config.yaml
hidden_size: 192
num_attention_heads: 2
rope_theta: 10000.0
qk_norm: false
max_steps: 7364
MLP neurons of a small language model. Each row is named by its layer, matrix (gate and up: input weights; down: output weights) and neuron, and shows model dimensions 0-191. Each number is 500 + 25 x the weight over its row's rms, rounded and kept within 0 to 999. Numbers have three digits each. A neuron's up and down rows have the sign that makes its largest values positive.
Before each neuron's rows, "fires on" lists the tokens most often at its 100 highest values on Wikipedia text that the model never trained on.

fires on: " first", "s", "st", " second"
L2.gate160:510488559547480483511483484471522486482481494499480519453520473534506514540496498483538487503548467501476489498457475558514481525499480507501493489507511515478506528479517464463502505524519453487521561510500479511461517525479551502518511471483511525504469442532514461495478495478492530548488519523517508517524497509442479506461462522518499526501457527527504534502545489477506540495520505519452542500511457531506474487488509466477512495496475539526483521488491540478481493514483469503522465491505501449472516493545491507462511467493494527518550495516485510486504462505481553506
L2.up160:464543514489494516500493519515471495498471469486486486537478488519547501513469527546525457533473519492510517513525543466544507463488485491541495521479497446484498476531539495510461504551513469519483526526463537509480483486478469484522465509502472533505502475490493476478480515524494458506538546487451502474501499522490508533499534549437505491499474491492505494475528505535478530508521458518480530519500538499507520464455473514503496463541524506414521481512473515516505508508499492510485488511490489504471523513451484475495521477544524524482535516479509528510452515500510514485
L2.down160:476527498449474531567509481515477501533524518530511526456495500526505521539513463490460513501518489499503508522504474541508501485496522471501464516488542484465483458530502499519479489518474496539460498493477503463491503522501516477473440475512479477511511488481506512538493456491446540447543483445500536464501522520494487453461537522514506487481529487496504498504523503515479502498513487493520481492509461491495538501447516533481510517490459482502488534483558506482509500496485506474502480514511528536472491479496550512528482534489539508515509523462478484511515535491517551567

fires on: "y", "2", "1", "6", "0", "da"
L4.gate204:495499475523503478511511519548522456562530496473503469509518418542450530471550493502470466535455498499494484504517501529503489514464548497495519484554494472487514478536493480566509463526480511478499490467503487539493507507480505524497465505494515497519528488492521475530460488550496488475466492535482529517535491522505516501504451509514519526523522467532497536479519493470507484538524476483502489464519494469515480491482495478489485523507519511505514530501490457519526454509521469533525502511536504512485546465472478490482512484506509457530513564517535515506516510485510526491
L4.up204:519506497472509482501504526513504522472496493487485501536474525489496480514515486513551468456501508500497485502492517494522531501496544511468519456513523509497506497505487496524509465514545489495453491481482493487521546540516483509543492519489493554500554521509534473493429541477510497464532519487473510477473513536442511464527469467517505461479536498529490519489486486498477507541492478493557478506498490516470540538511521461511478491545470512522441456514490487489495526493515514495502543497500511486466525521498517522514544486542498460444485444514509476510537451495468504479
L4.down204:483507522499512488478526495505500479532512436517522493463456504564499537481515559517481550561468492504518500511512447531517467468510484472506513507500531452535493483491490526537531498516497496483490546472525497542481462505523496525487480492498544464537480475491444556496494471514493502507473472506487501532500461487478501506508514458514534485499454506489482546524457518498505497482476497506499496510475465498468462474509497525496506488560481469477537504487496518515490499455542505498502485466524484475484501508456497484463506523515477500529477492512471501453535477543480511505

fires on: "-", "|", "–", "(", "'", " correct"
L3.gate128:508456448525484491511497527520531518526493481504517509491506451464543508495482541484522502484516491502495522486516531478480491527505562472539524517475513488513507523475478477486510520531479504527490508478491499462541508484480496505508486537501512505510522505504496468504545517488471500520478480474489511501499495505536513501548500544505456483548538528538517534482499474546504507487517500487477491514494462484513516475463462500514510535494497448473514480508548521503489517517487497524437534520529559500546468467543480524486453463450530529478528509492517485480572472518486465482
L3.up128:503473458461502501523509505462501470512503492461475536490492521460531460492489512510461502482461504533514504482478523509488511489492512462491478483496496522505500531483496479488509496500465537505516505456522459435499525486493477473468507491496480515502521543489470475487508563522528497506574461541437482503481481471511522468526543538511504507489501479528500530495484492496499489495514549466491498477499510476470525504516499542508483494494507461529496513478488499483468522536437467530492536489500479489455490462519499480532488507497489501480437494485534444514526552507453516469
L3.down128:481528554520475492480500521500484490509525541518505532509504482516513540504522518494484510507503482500522505499500496502517516484479532538500507523496475490546508483509499502530508470475512494487481489505518519517465527549483515520502479556478545532527530489507495499498514474423520482488493514527530506463513509503514486485445498519454494509452553485504527511488531497437531545510492488479512512502499517493516489532483455518429481490554492525523508541535510538476528498513515470512504494533478519500498500481517547498435530461493502520513459523462477555505451532506540493528

fires on: "-"
L2.gate191:513508491476492516488457490542507530480525495490467527487502491508521467474480506509497495516510526480496494538460469500498528525491527535542513517481500516493496499494494520520499512467529493512526547517478510542563578486460502492499448503514462504518534528519549475531506517537489476488497527493474484498509519469515487528521506487510457461535494515472515473500508486572518459485478499493519490504503503453489501492478510530491507465575528497556528461460483467440518532520482517543507509518480508518532560505511472490538500492483501487501515508544537515514510498523511508497
L2.up191:513506487520507484526449490544499456506529513479471506461497531511546530476480532505472486535488528489516500513478524482527502477499513459535502467565487513486508490484500527498494473477500525495533514494472489513513526543489507474548461501538453499537526523460483488502517529512521503504490530513537517441494481485467531487503492480485483461503516451458489520499497512550547512498445465531487522472494468472490493491514482459498493525533505486525506509480493503476515491523486522492497482525527526480495495475537543447498453437492468480496451525508519491505471512535507477544
L2.down191:500480507512461464515524496443523455533522484509506507534506518476570519491501516539510523508514515468520509498492484540540493486499504499498478477502483529510489479501495517496510500496480515477507469487492484506492508539524547489533471472514541489496509483502505521466493526439514530523490484533507527491445469484472500473509462472531514477501560492517513454510515514503520522482507482532508508496510528512465458546543488486459504533520516520595518486506484483511486523484502464528481483543504480534542466491568472500514473479528523467516564506479493481510506512495492493512

fires on: "s", " can", " will", " does", "es", " come"
L7.gate361:529552491563549524490515526487545505540474577458531499469500503467545480521516472479473524447507496456473527489486525536492485486503530512493467536517493502487490528496509510502531493522498521515511515495510465520477500524494520487496470480524518512485471507487503471524452474474494507532522511501511484440471502448470502460522518485504465494540456497458523529528494480494478551456442505530495512517496483485443510489486525531489503488494504501505493507513486504473485509478493510551495523510516504484486460538509485491524517488534496461464509497511486482490525483494509547543
L7.up361:475455492494479544499511499505540500497522512458545498485515456457494500535499449506477518514535502508534521491529500524553479474468499530523495478522528533501450486542487463496479494459524504497520536480506461497526432516468495475510430510515497470503447520487482547509487521520516490487464486474461531503495504465508532493520487533463470502541480506489498496499537464508499505499509539511444517468473471495484480465497459494475539476501468491490484454514514465481471508505476483523471511500544520530537491489506476546515503520506490504495542482489506500532509506492478532515
L7.down361:483485497520492505487512504509528469478514525449552525454544503442532493470519495524534513446519479485540475503471523481484463518479504521456540532498487489505531520442515480529491502537513449516516497457494508514512469487497537493478541465490527520477534471441534476514489503524508486462498507484540477523438501492506542499481556494472502496499488506501500519550488512491494500500499528486466495515487508515501520485527512474477474481504488484498495477534439475485479520452509500522478516503498523587505501489512493490518482506519503488532487510490484522504513564513520514514

fires on: ":", ".", " February", " April", " part"
L9.gate324:514508524473483491498532484537500534494491513539532517519502459494486475479542493515487545555465459523505540511484510494502503505509469534465486496541520517533534465488494516455472512493503479513492492477538502508532529481492532472493481551489512506519542490498433502482512510487452479491470487497517531536450484442484525487492457496502507540507539523464486483552479494509488504516472509522474498491475490473475515537511485499545491518506524586545500463530483519527513508493538505499505478519501500460464505491443484491537449493495489490507474492523508499483476533499492482487
L9.up324:509517525528528529502478504546500510568480511513474529475514540525518487489485503528526522535560503492507508496507508540504464533447462525505499480490521521549491527465495521497498472513451478483485484516523464497458509506530477447521455488492506511501457541485466512487492545520472523537501473469520488486528520539529488539504476488502491472514513517466546521510517502498519505476531540459506529493527496500500516500478463508454494504502452499496465530505536503461472496522462490488486516506483511459515493487491483515518539530543488445509469489454496527525501531527475504530
L9.down324:501499519461500487500500491513455508558454491494501503549492477472519468487500492470469511506441474486498487486494487521493517501493492520486528543523530530490476525479507535502497469517524500519483478494511495506565506447516486527519519511525459502537489486475501506514532539493486468487478544480551460481465500542439504548500509535476498506463529527509484488501490472513489521486512506481487528466495513481482518474507472473544503475499501529440520480518530532502516500493550564533470467551543512505467523497501513497499488511501531492479477543466490526499451539510469489499

fires on: "-"
L2.gate28:500517482496482447526483516538525506531513503470502500508500487520544507540535501476482493516497509503491506473494541501489510469492533459522535470487447479518507463493503473493511490458529470514513520503488499507510474538493484501518451505543516490529515507496558484513533482518513482541522505520485496480481461479508506486516499558530534515512508484471515517473490462492468515563507510472515518472473455493499478507560469544513530559522478471546508498503503520488471502546469517516481492561530485464522478533555508502475489466496504530502471534486531529461481506536511473506
L2.up28:456527514522494510485511519499487506530512453469477536543511473469537498513499498526459493496481510523522506512509494527483542468474547481506515493459499489551496463489504482547505464465493507504507575477515511505483502536487486503494442474495539499493502484497504472486532540548495491500467527511485489484481513528552459529518511514466502521520490512470522495529515497514552529501515508489501524525565488473497526518491526484477495546482461498461545508475481480490504465507508508514561464567533480501510497489513524472523473502495498499465514499495507523473508453528498443507
L2.down28:493502477484526507547473484523523465502506456488507498486534478563494480535503536506488494528494521477498519487531509490519481498517489519496489461486485466508511475486493517483510495494509492485545497477485535543492513527517519480521510542535479467513494534487480533506505480505507511516459504476493502510480459485491523463500475534502501467493524504486554479471510497496490529479470557472513477465489512502520478467526457498536491434530530520595501461514471465488460534511511473508460510530478462489478495494513504520480506446508494497524502507477528558516473530566471520507

fires on: "c", "p", "st", "t", "ce"
L4.gate155:494489500541531474507528498463482477481512502500550524478461479516510508565494448498504509485498500471518481538519519535475517523508490480464546515535500515506472516488486464483513473480497526483499469504492523468495507529479534489477454512499488503482529471519508504533510500487486515504496510548465498507442453519520495469483442487541502526502498497546491537514509515484509505448480522469501469525512540475516489492477482484471470491509512537465509488490521514441489516513523524490541509466559485469525478540537498467470512523494463495540514503516498436504535495521539538533
L4.up155:482522520487479532492485501474507478529481455487487484507513498523554478536478475536495474487480516527457498528471482499546537566490496544473485517495485479510487477513567511526553530514564499538485483485508452500513542510473469531484500488516463498466490533532494502482517515456486514511519514519481505485560473474479527545500513493467483525512504505457516473542539512516514466520519489487519557501501518508494538511518524522511515508505466482517535495479519497515528514540482448520486494442510509508510503515473492488488479493478528506529497522511520487535523522474532543516
L4.down155:507468558549533527545470461495469493488505570513479535505452486487478497515472500440463512499486516495480539519512484482510519470495502493510506535530521468481520537478502504493482505494458542477518477470501503528481553507502526487479485511478475496537471464515478540540521487507462478506446518496469503495459507517512488479464448470503553545471516495500505478504487502474500502492470513480476510510487508488507487526485488514505508526474520515555499510501500501484524478526507466520487517532539523475489514543499529543530526544514485509567481487531483483520491501487543503529

fires on: "s", "der", "ation", ":", "st", "ter"
L3.gate259:499527510534493529471520468507529539530497463521473440491539468451494536520483459470504518503501486484522498487463481478511480506492504528500465511506496495544523482513523483467453525505513478500518532500487486474493484500468468507514479489536537434472483474521538488516484458496486526470488512470522492494470498533492485502475498512502497489531454499460525483509536515523478513483531518526504559518497475540474500518523532492487522472440490502475481517518534515449477467479511522441486451497521476539541488504522501500533522553539476515499515494519486495473485475534512529525
L3.up259:475499491513494490490492515505535503505489496529512453490536534483513500528467466488516549473548473497471500499521521489567515512500471497484426513513516492524499512503503562530504498507498491483534529537516441505469518492515495477507483491520512472467448498489538451525465516484526493506530507475504498494470499500471508496528478533483530493544515511476475499461534483519503476461504526536444480536499437492496494493554506488492507482494518476490514521507528468460487503485499535489512493498550461519468481532513490490536488491506533477536494492502531493447457473498449520530
L3.down259:571488515534519495472520487506519447497525513450518537478494453477477545482519506485502496524505541492508532509501478447444482446506523499520539524492498530528464511540482480484497511498463505517472516494494535496479483491500480491475514459483515513532505518507513505534517469537480490498506510493522512498481505462491541487513529508523511514497528485502502517502486472469514479484479510478532506479430476522512528511487512497473469515586489530493503491519482473558536529501503459573455506491508504504489498517497524518520509519484522524508508493500479449512546546522531520496

fires on: "s", "es", "ings", "ations", " of", "ing"
L4.gate208:501526472467546495479499543463526532506522537519523497494508487459489484471521494501492484493498554503448553526477543484488521475449546522494516512484493489495510544534467491506482441493470528470487496501466490504505559488495491491560492512527493449508526515486481481514505509493528509498477522476515524491536494515515519474485465486488534506508485476443484520465492461483508502507500537500497475472478489507472512477492494515549502474521528522486441484466538506485513468540516479529478525518562441484452486514491457488511514496497480489522495483495507513447466501505514488516
L4.up208:538525471517516503513530508475500566460506523496501493482555482530499517513526518518485472496528571487501521502557488495478525462496541492469501484490519476476491474533472499499555466491484492456526513472525471530517483487461474548485522470584543493486494480503500497477542485479534511487514527476482517441497534503493464465459489480525456485517477489465528513522498492514530516509492543495489516511524482500503521471467494495467510474481492524457431494496509491491516453510465494484508511502480483462476488492471491513504532501511518500533526519494502516506518502504480539490
L4.down208:502516493537484461502507520532501497494487496512521504532483522466519479479517469492524499491531488480472533506468545543505511545506448556524479519500509545518464523459525503521498533540475486494494474481497499483482548497513517479526494510489461477486513470541504485471489453511503491486527525519519511519523532524485507510487478483497510493501546510490502536503479503474525467474511479482455525498501509521510572518563561490510503495525461583541521480514482505504467509492494549508519510514476531534540494541523505477498447516508519462529499487470529476523471468507495506493

fires on: "i", "in", "0", "y", "u"
L4.gate376:464517521478547494513501480480524522496505495521521474495458513527481446439481517473474518519489517476499495520499473492502515431509531489501503483503504489482494488533504490460496496539481478444473466475529495497466540503515514494495487488520468492490516504480504500504463497460465496452523486533474517541525522505506499475531508499537509483431525494514500488490497502495533534506515513511562498446501498471493535511564513526470546542489532504493499503542487485548520528483546492510472470491493491482528521483462495517484459530512519495473524520561532546514531492470502512524
L4.up376:481551517509497479485449484530502503501528508517507529473494485470484501502468481495529497485523502511501454516526499505516512462554496451506475475534504501530496514508497502453473497507442469510508525502557482511485538454488487517506489481491548508483509448487499473514511486473459520453492487485512509499468465494518492478541530467498473475491505495498433440548492515481508502545480464461514501470534484493466472503462525477497475504495527510488476456506509487443489505481550468491523499516534497495516527505515478481500508524544535510450486491473468472501481501550517531472
L4.down376:512492517482505482507533493453501494465500471497496487518490509534547526477552514527507520510460501490479491513470483529501552472475536530509495510486494502474511464509527487515464513482482499504471478504508485485496469511494547515496560531540499521477472485501484455476470486472502505483475513510481514522547501503516528484489428509511491492493514458495485515491474513473558526511446513496518491468473531513509505487553495512539515492514523531497528503550465548485511507534464494541451483500516456510478505478439500503499482518472522554530489529539550508487523517473507462464

fires on: "-", " '", "uro"
L8.gate213:474520523458453483538469448524477469520502524539502467501535526540514509488477512535492543476533538502507470488480508540468500487480496456513478508472425479496529480494468478505507505515492485465516530499482484491499506501480511470530496492511515510476503498471511457484486530512440495498528530517479468487509529479539472515528454527481508540490494571507479478537499491513524504499480490496495502469560482512479522481528525496491528560484516465522504498489476519451463495527501531470501527485494502548509494456503518488473463482482520473489456520501502488488502512512496503440
L8.up213:518461478478481517519478518489508498530473466477534501499467502507499452508483500438479504499493538492494471503470506529469527525499522438498499507501502494527537440507457466462455475455527494500468522477539443500465483497526453504483485471459482512521453463467500477490472468491486479512472543517534495488478483494491471477526518520491534501483490472495477540473545513505498502458514516521481474543512507431506514506508489495441509482476520446500493506469520494537503500498482500490499503540504529515515481478506556485490492478484511484508499488444489509532460506496504523492
L8.down213:509515501495450510490500510474515477512519456478492520511474515532559477504503515474538483491501507481487497449509460478471494501546512500524489499458513489528484521484504507541533487512497502558554530507537492481514522503473525536488547537536534484514508551442503456524540487466537489522485487534503551490484488470486498480538470531472535517511544541521486494528480475497465523500492504474496521495514509505498487468486521491479519511490470493554506528470490507481476518470514495510531565489490505512513523432536511521532476490495477484528488528488483536483481526539520478497

fires on: "ce", "y", "ry", "ly", "cy", "on"
L4.gate255:511517490487503507515463499470504455535476460513521528469525549480495487463493505522495483496501530494517574498462536526484504515507477493528476505531494518499531534532503529521470479511465505509505531474497506511502504510520500443513506509527459481485498516488511471509504511490513495528526535473507475492465485549509480493467504469528487508476490507509455542524516523512507469518481463487501532488510508486554542490452486547512492490466498550519538463496466514494497562549468461487497526559500501515552488484498488503499540534485502456530543503514488498539504463552500492488
L4.up255:453512469459483497494468478524530482524500511471535511566507515468462512468463470504470463483518522531516508532524527511552475486497487455490451442483522473527509537509466469509501540465534490493508494496491494487470498452510500506519468515501493503513480475520494501521484483476514508509481531483486516490456466491523512526498500486525487506520542498459484508538478498469494503519483509541492533467408504468523503506448466492490523512446520514471468485545503491510484516540509470479531460500536517483512497542498473496515505495478509527497517503478501468463493481523459484497
L4.down255:511492468499472521528552537502497552496497500464536517446513534520488491484506494493527514520503524467519461486547465552481464549522501485498508481532468513497468539533501497496545516485481534536489488548485523486494487553468458492506488493487509520521540492529518489482473486465458492499516500509446497489485520527508544471511479512450555459477515521459489471501501476537477499530509490487500469513499496508494517504487480496470539486499489474469528487516503475533511526463485509460507517491500509468483527465494492511496513517487480517460548506526530504504478550476562468519

fires on: "T", " p", "S", " t", " sh", "B"
L7.gate368:464521536487490483521458515535537519489449498519515506459541480499478526535507524488456483502526456493457512474522556514482469510486525525493490487501497475496532445531513508473477495480472483489514494495559471547521548488465468489506508487530481484466507514489481478491493442471504545487488512468479514492497479535541464521488481486520496499504540491486513436505487500488493489538499550492490527492505527480458547430492523470514525495516494503484500475556459472480478488510486513515540509476525502539469472516493507485511503519496509468524477478536521512512489500492530496474
L7.up368:465531517474438520480467443528487515494509522498501526458573512532480483528480517494477512480501523520470492510527526543495474489482529481522505500527474450507529472538486548506501475530477474540476501492511510510487478493462494486471453499483541512461453532477512487513485493480521554518495460494472479516495514505480484520476490470514514456482508503519473481513502513478505539504512517459461529505509526538477482463485519524520492520475492527497509490497469493473495473498527455512500512519499505496512473458494528449480471498558535491486544485482458491503482431481492494489
L7.down368:494460535496535465473490458537516506501455441458476511514499497523528528541516494482472506526508459524502474546514535480496518478509488550499443539488504516504511487486525521524464496488522521491474530506514482510469503546474518508484518481473484510507495471461475469555505497490523548544455478468491464514491466496531502527484525515473521506488504477501511505497560496499505522511499516515559479516505489501456469499499496498518552484486552522570512459509455509530500526489502478513497538483506471489510516534523459501511488492510494450496473506496502521502529546518494499479

fires on: "a", "e", "c", "h", "at", "u"
L7.gate257:483504540486479515481512473518548501530525480531513509475543483520497530496506461523514547501476505501493528508496482474488450525503521513503510525493441463495463487539466500523504521504514561454496499497531479508502492466489501507535418471512465525527489524490536491530517559522472536438481514479453533484475534530503509483497494521493512486513480506497466466519495482503448504514515486513531455522526493506505466499481502523506495499484524498524511459498495474503493452487519526469517555536476477518499487532512507519521484478515445497476436482533492520516476501512505502528
L7.up257:485471509451451507524511473521496524464483518523511521457499476534518488480484470524490485504498529515527489473485510493490526539489535477465482521477474517507491496493502486489465533500478540486516526491470504424487490482523487506475512468531484564510484484510498479483510522481458528463456453529520525485505527510482516469541496505505484464521502526466524526510446530496482516466462488497508501492524480487453494507498482496502480501485465487482439464490453505512466457494509566496505506534490484497538486504559494470438508489531445525486485482497490517469510489497502490530
L7.down257:468501499507528554494475539462489473485525534447487477537486505482509508530508515485527456510488462483477500512508502457521512480510495511541480536525537458505537525482483509482502505467507473492467496467525515501520484554531510512515522470504546494464490553495493503481481526513481531495482499505467511479527529493485496527469571499508502493468509493550517471489493507528504485516464487522533503497487489466516550543525509540501470505519516542426507531515471506537533510519514474537440489512528526492517510478522531495479556524465531488488500522503491510486524460481518499503

fires on: "a", "e", "ini", "ni", "o"
L4.gate368:555485490471506507455467470504496496496511452470520506550501494488471467499516493487493506494501442510532542498481457520481504462562526500517488524467525530493476527475499471457497503510524483497445523499483522509525525461470460491500499490536492544539488516526497495480494471513458547473507518511482478467498528471503488520449518524528483530472493509459523486471445521502529490450525496519519515488474521525513464524483550506488520492537521484523513503533503483504486497512551531473495521471456482515487517540455486495508508461461511500490504531537517506537519489526494521478
L4.up368:497512528510506510515450459511462501463494468537523510510539504520468504513505488471500528465475438498515523509488481516496506479532518440501492461528482486499487511507490488483500484537459491524494516526463558485514460499524496500481510485525496502533520514541512494537530490458496515474444474512503492444471508479527505491458515539563484496542474465453516509503468495561518455517495490505478487504534528511515505476520515508541505571506531505482487497501477527498520475445464471520494473492500506486538513497474540506468488478513504531479502478508452520510486514503465497476
L4.down368:493487479517532531493542493473504576521532503496488492482475502535551490494491514503544478515487496518547478475514509487492486511486458505478523520518517496479505475485550474504526485489493490468510474494490460469498471515495550507521504478462501506499474492456537483519503530510530519451515487474452521525517537484523506499489526498474460519500511519476554474495471497512489500499476503491501530498470490541468505527529468507514522513542500522552508482487462517445545527481528474540446479480496482487425507529513495478497480531502478490493533532504521477501520527538493449460

fires on: ":", " of", ".", "us"
L4.gate92:527508495508521478492501496524463501495490496523490523520503470486520478531495478443457494512494501535497533539483491504484457493446490489506527504532504552475482520519471473477442509561516501509506503492495486469494546521484520473491476481470497462493453485541560485453520503450461470542502497503531518467542516489465479499526516470493509525552498493476548440497500469536501512491516492467515487523514467514504530511500478512525464462482523537497535506512516506484489495462509478526501458516516535532487528518459497496496542497491494478457491468461487492503496510512501447513
L4.up92:504502521515465493489492499498479498489502517493520461510494503474513528559512491535478534529505499482507534516524517471517535505450515546520457519532493496472550482549487548484501475504472467502512543514496499479506532453498479447502518531537471500458486512476488504485501524495539489509442454434495526454479536494485502501516525488512519475530518495495495502477513487514522541519527514509509506502493515531538542482502479478529460521484496497504494522469543523456542482499468481483500463511517492525501502558461517512496480469498514499544512532464473534477548462539511513498
L4.down92:514456484495523493488503499493556540498489491522499497450559500454497477454533472472516498469490534488509485495480484476499511538492474493482504482511498470475486510515556519516529506509497458492481487489493525481501465481501524527536522533543528489519530530499491472520499474516479450510501516535510520516460477466495496502504523542492470502497497520502492493514526499529465482447517497511467549489523438471451471505490502515564557525530492486432504484481497483531482525492491544488513456495536503512486509477473499504508496543489518545499456477487514480523514544462502477512

fires on: "p", "c", "f", "m"
L4.gate350:526493537513510477512509513490482512481519470466530469482519488493524482525506449490541540515535474528510472518523478548516507502502502490538480484514553476529513490497499422519467492522485451503511454483513493484481488520471552461503513530487445511489504515524472531495497511501497518502486477501525468490507519499517479543480510503525560517479468525485482469454508514536522509496498475484534531491505489446510561513451532562491527501498486471465523471485493481519503549502539471515496481490528492471475508475491462445495506512503475502537513526493505507467545510481498505481
L4.up350:505507500519525470522511466485488486511491491548517483453500477541445504484516519514537501503517530532492481486567511501475479523503460529488509512521482537465506542469501540513529531486536521524477461487476455473510510518500492492494503511494461526481482498516464512449536486515527511497493474530485513461502540523501488495475528486469515502486472514451519476466507486546527493485502495482487482504530465484501486504500445505497511529449539520512559525545522508472497503504498456525502454454532487468450499525506469495524549524522478475510457520506484505513543494473534494499
L4.down350:534522504557500513529454517492486476485483486536473515502486520505517471531520555461515526478532467518489503504492450512534506523469502541524486489469515500493501458455485502495480474472482525489492498506487528501489515504481536472526497498481462531544501528454448487517469513504474544464528508521446504548510502502521522498516503493515480503503562494491504487509492444529493508553520497482476504503513495504487506507432522463527525516509481498537519490469504462534510467511502495523571544468468512530503549488501511487488518522508514531508517525553509486529506474514531484485

fires on: "S", "f", "N", "os", " p", " s"
L3.gate226:455532575482524507478502530441492508485505517501501544468496497529493516533490493485518522495514515451503482490491494506521540512487519483483504498528503455507481499518461521452527466554465471496491471485527475510494508499479517466482519483462511488516504489452470477502542504507467576442515525507468532498490510507543488514498469475487562533513517502527470472522521505498515506478493508481498541493513495476494544490453517509469501477479543518505522520481509472469502495516543522486476529489533519471492493502527525522490453527478481480540488464496490461497483519524518453471
L3.up226:475508543464489501511464502493494492472500508494500534489484505508489498508499480508470549511479505502485516469492514512534514516490502476510510466562516474490501494558512510501540491495458444527486475495550488533469536519502510434507531476519475508503510467419479518498531515503491521483520489518514505505507489511511512546483454483488556492490518468507453436480506507509504452523496479444516533491532492507508519473469512493479530465501544546513492464501522509505543512510543520492476501480495520499511517504510523507471457497469480491540457477478469471475530520475508454470
L3.down226:465488457464544500489445476488488451471470480542496466463495493507508513507541511519481507495556445477460476517463546521531520500446504504498501509486491487484520496494496555516471512482482454504495498497555475519485503519484515535494498522557501527517489506470468531505494498455519488480506508490452522497529481497529548491473452456471530489476550456486547474493496514529469510484511491514536489519495498493490508471481495483522495499514490536499509516505498494467541465498491486488507515496450476480499520500493553487488483492496503538555474494504524551510514481505482457515

fires on: " was", "'", " is", ",", " al", " v"
L7.gate6:509537500527529520507500543517443475501489504454461540521500535533507497549514490495469489483494514499482500482517525479519558502524482505502570526483448487484470515510485464512490526495487526506499502483482505493490477452506514490492512514515479544504496528452511504478526493528524498449529531469503484479477488513551512518519519500484506510489491546517530471462482490468479449529551516503530513503469503486484498454486514497491495484495490482502484509519467464478489487480499519486459546525523511485484507562448535492515458485544475477497492482482476540463528537505548474465
L7.up6:462519540488522498533510504499491439486513501459483493485479557470527458543461516481567520482491516509470499485468497501504524460534507506518477524510502485490538491509487534496473477483472438510478487537521495512529509487502482512532513521528484477550529489493514514502547492480538464489467522508491508507491530493507502468449481516498507493478507484504502456521481463530509507514500497515528511484471476513494537468524494484531495471473521528551521523514507501507488547492497457510508496534517551502508494504516574535508498461511517451508532506503519553537562508473516511499
L7.down6:485487489511489488503511480494509494519475489479548500490514459485489506489525499508516519516481504479522514548485487537516413485482453462503487459502488517469516518508494515454492504565514534476456477465491521452483501505495537492484508465495468481509496517536490508527475536519485545474526506461510516469482482509531522503531525480488457492572487482476544504505471508481488500457508552475468485512451476548497478515491487501449489507468554494474487482495473495473503510516524486517491537499489490537500523517471490512498508534515507556517493466524527450493472473492488469483

fires on: "y", "on", "ng", "ical", "ance", "ion"
L4.gate56:507518471508444499456480466506507477543504524500511456516484471470524495474459516506513516508493510494491527527488526487468486536503512509510507495476480515496540494507503503521502460503503458533487526504506498532491538487528487506497523470506488499484461499492520520521489513462530531517514465525502521485524485540546470522476453477473510548506490501539466555493483540482471466465498509472521510507444506519528448469481504501513509542525559498537509491477515566490502511547501512471516506551484468472521524513481460472510501485480549463485520464454513548509473477474480494517
L4.up56:504474480517527498493498453542515521486510469524495450549510486509501483473546519530524447536489509493497473495498508505514478517479525486526483498467482540494486546461475478520468521519492480528495513510471459503420477539487473500510556501477500478516485469531532522533512507446485499501459464468472516486498502508508527492497479509516496487518486494465506494522463487470499534542506540539494509494456459500519498554493510498510535485475531525513517501514485504531520488488446512508518491480481522479524478497459480493445511487498468511517540474557493502493527467450502458508
L4.down56:477513483521504473511497518467502513515510532486480526485485504499562540464508476495545508516518500507498487526459472526506505529545491501484479471482517537490515539486515512550525552529484470539525449530554507504509496496508468528539535449535483440503536503492488502497504478466510512498526508526467495496452454496522522520510479521475515505512458534494522501529499477543544451503539505493487500490477526474518496494519518495483544489564498501513470516474518495560493507471510456501518490501486502461494497479528516527492450489502483477498509491493486543476489432504499484490

fires on: ","
L9.gate156:470545497506471542494458534495480517525504517470512494527540473531512477540469531463493464531476498527496491505522462512504497473493526528498442485469475511491513492489507474548476520525506469475529480476503461483553488488490554528501514515495482507521509529506542516501489512516500499519487509495485506514508505544478493499480534517540478517526550514509481506541521530505485481499505492487532532535516473475517552484519534516510498485480525458445466478464481480509475464481502509466474464511513486535484457489564489484528496552512494505525506453477546512492492511531552478476
L9.up156:508519451507469545521443465497476508518540513485536507509498480509529488505462529533517433528490502537496512536517486528494572472496543514500477490525493490518472467533487507490460469527474482499515457495538459522500525482544461519478463498505472482475506521534524478519518544500525489494456514530512520499503471461486479510508490486515467504534508525522499507517499481538492541504451472491488508507485525476475543477517491503506524516461519494502528551464527500479504504512535510494497551487533566526507474463537541518511479472508482505479471503492522496515485486511522496480
L9.down156:506530475518509493475466551473514482494509492512504463486474501485430512557522504531555502489518466488499457544493458510526488519502465522504530478558476561539537460505477521504505507485535513475465514531500524488506534466492477509486518513534505525461485525528511487502471455480517501482492496486520490508509492480483543516530474560495532466511463513523527475520525541482505515461506513478451500502483487509496480467492521522479536498506554509446513518499513520524500513478482486505489473488495508534505495485502520497496529457532539459514447507522538489506510503519482533521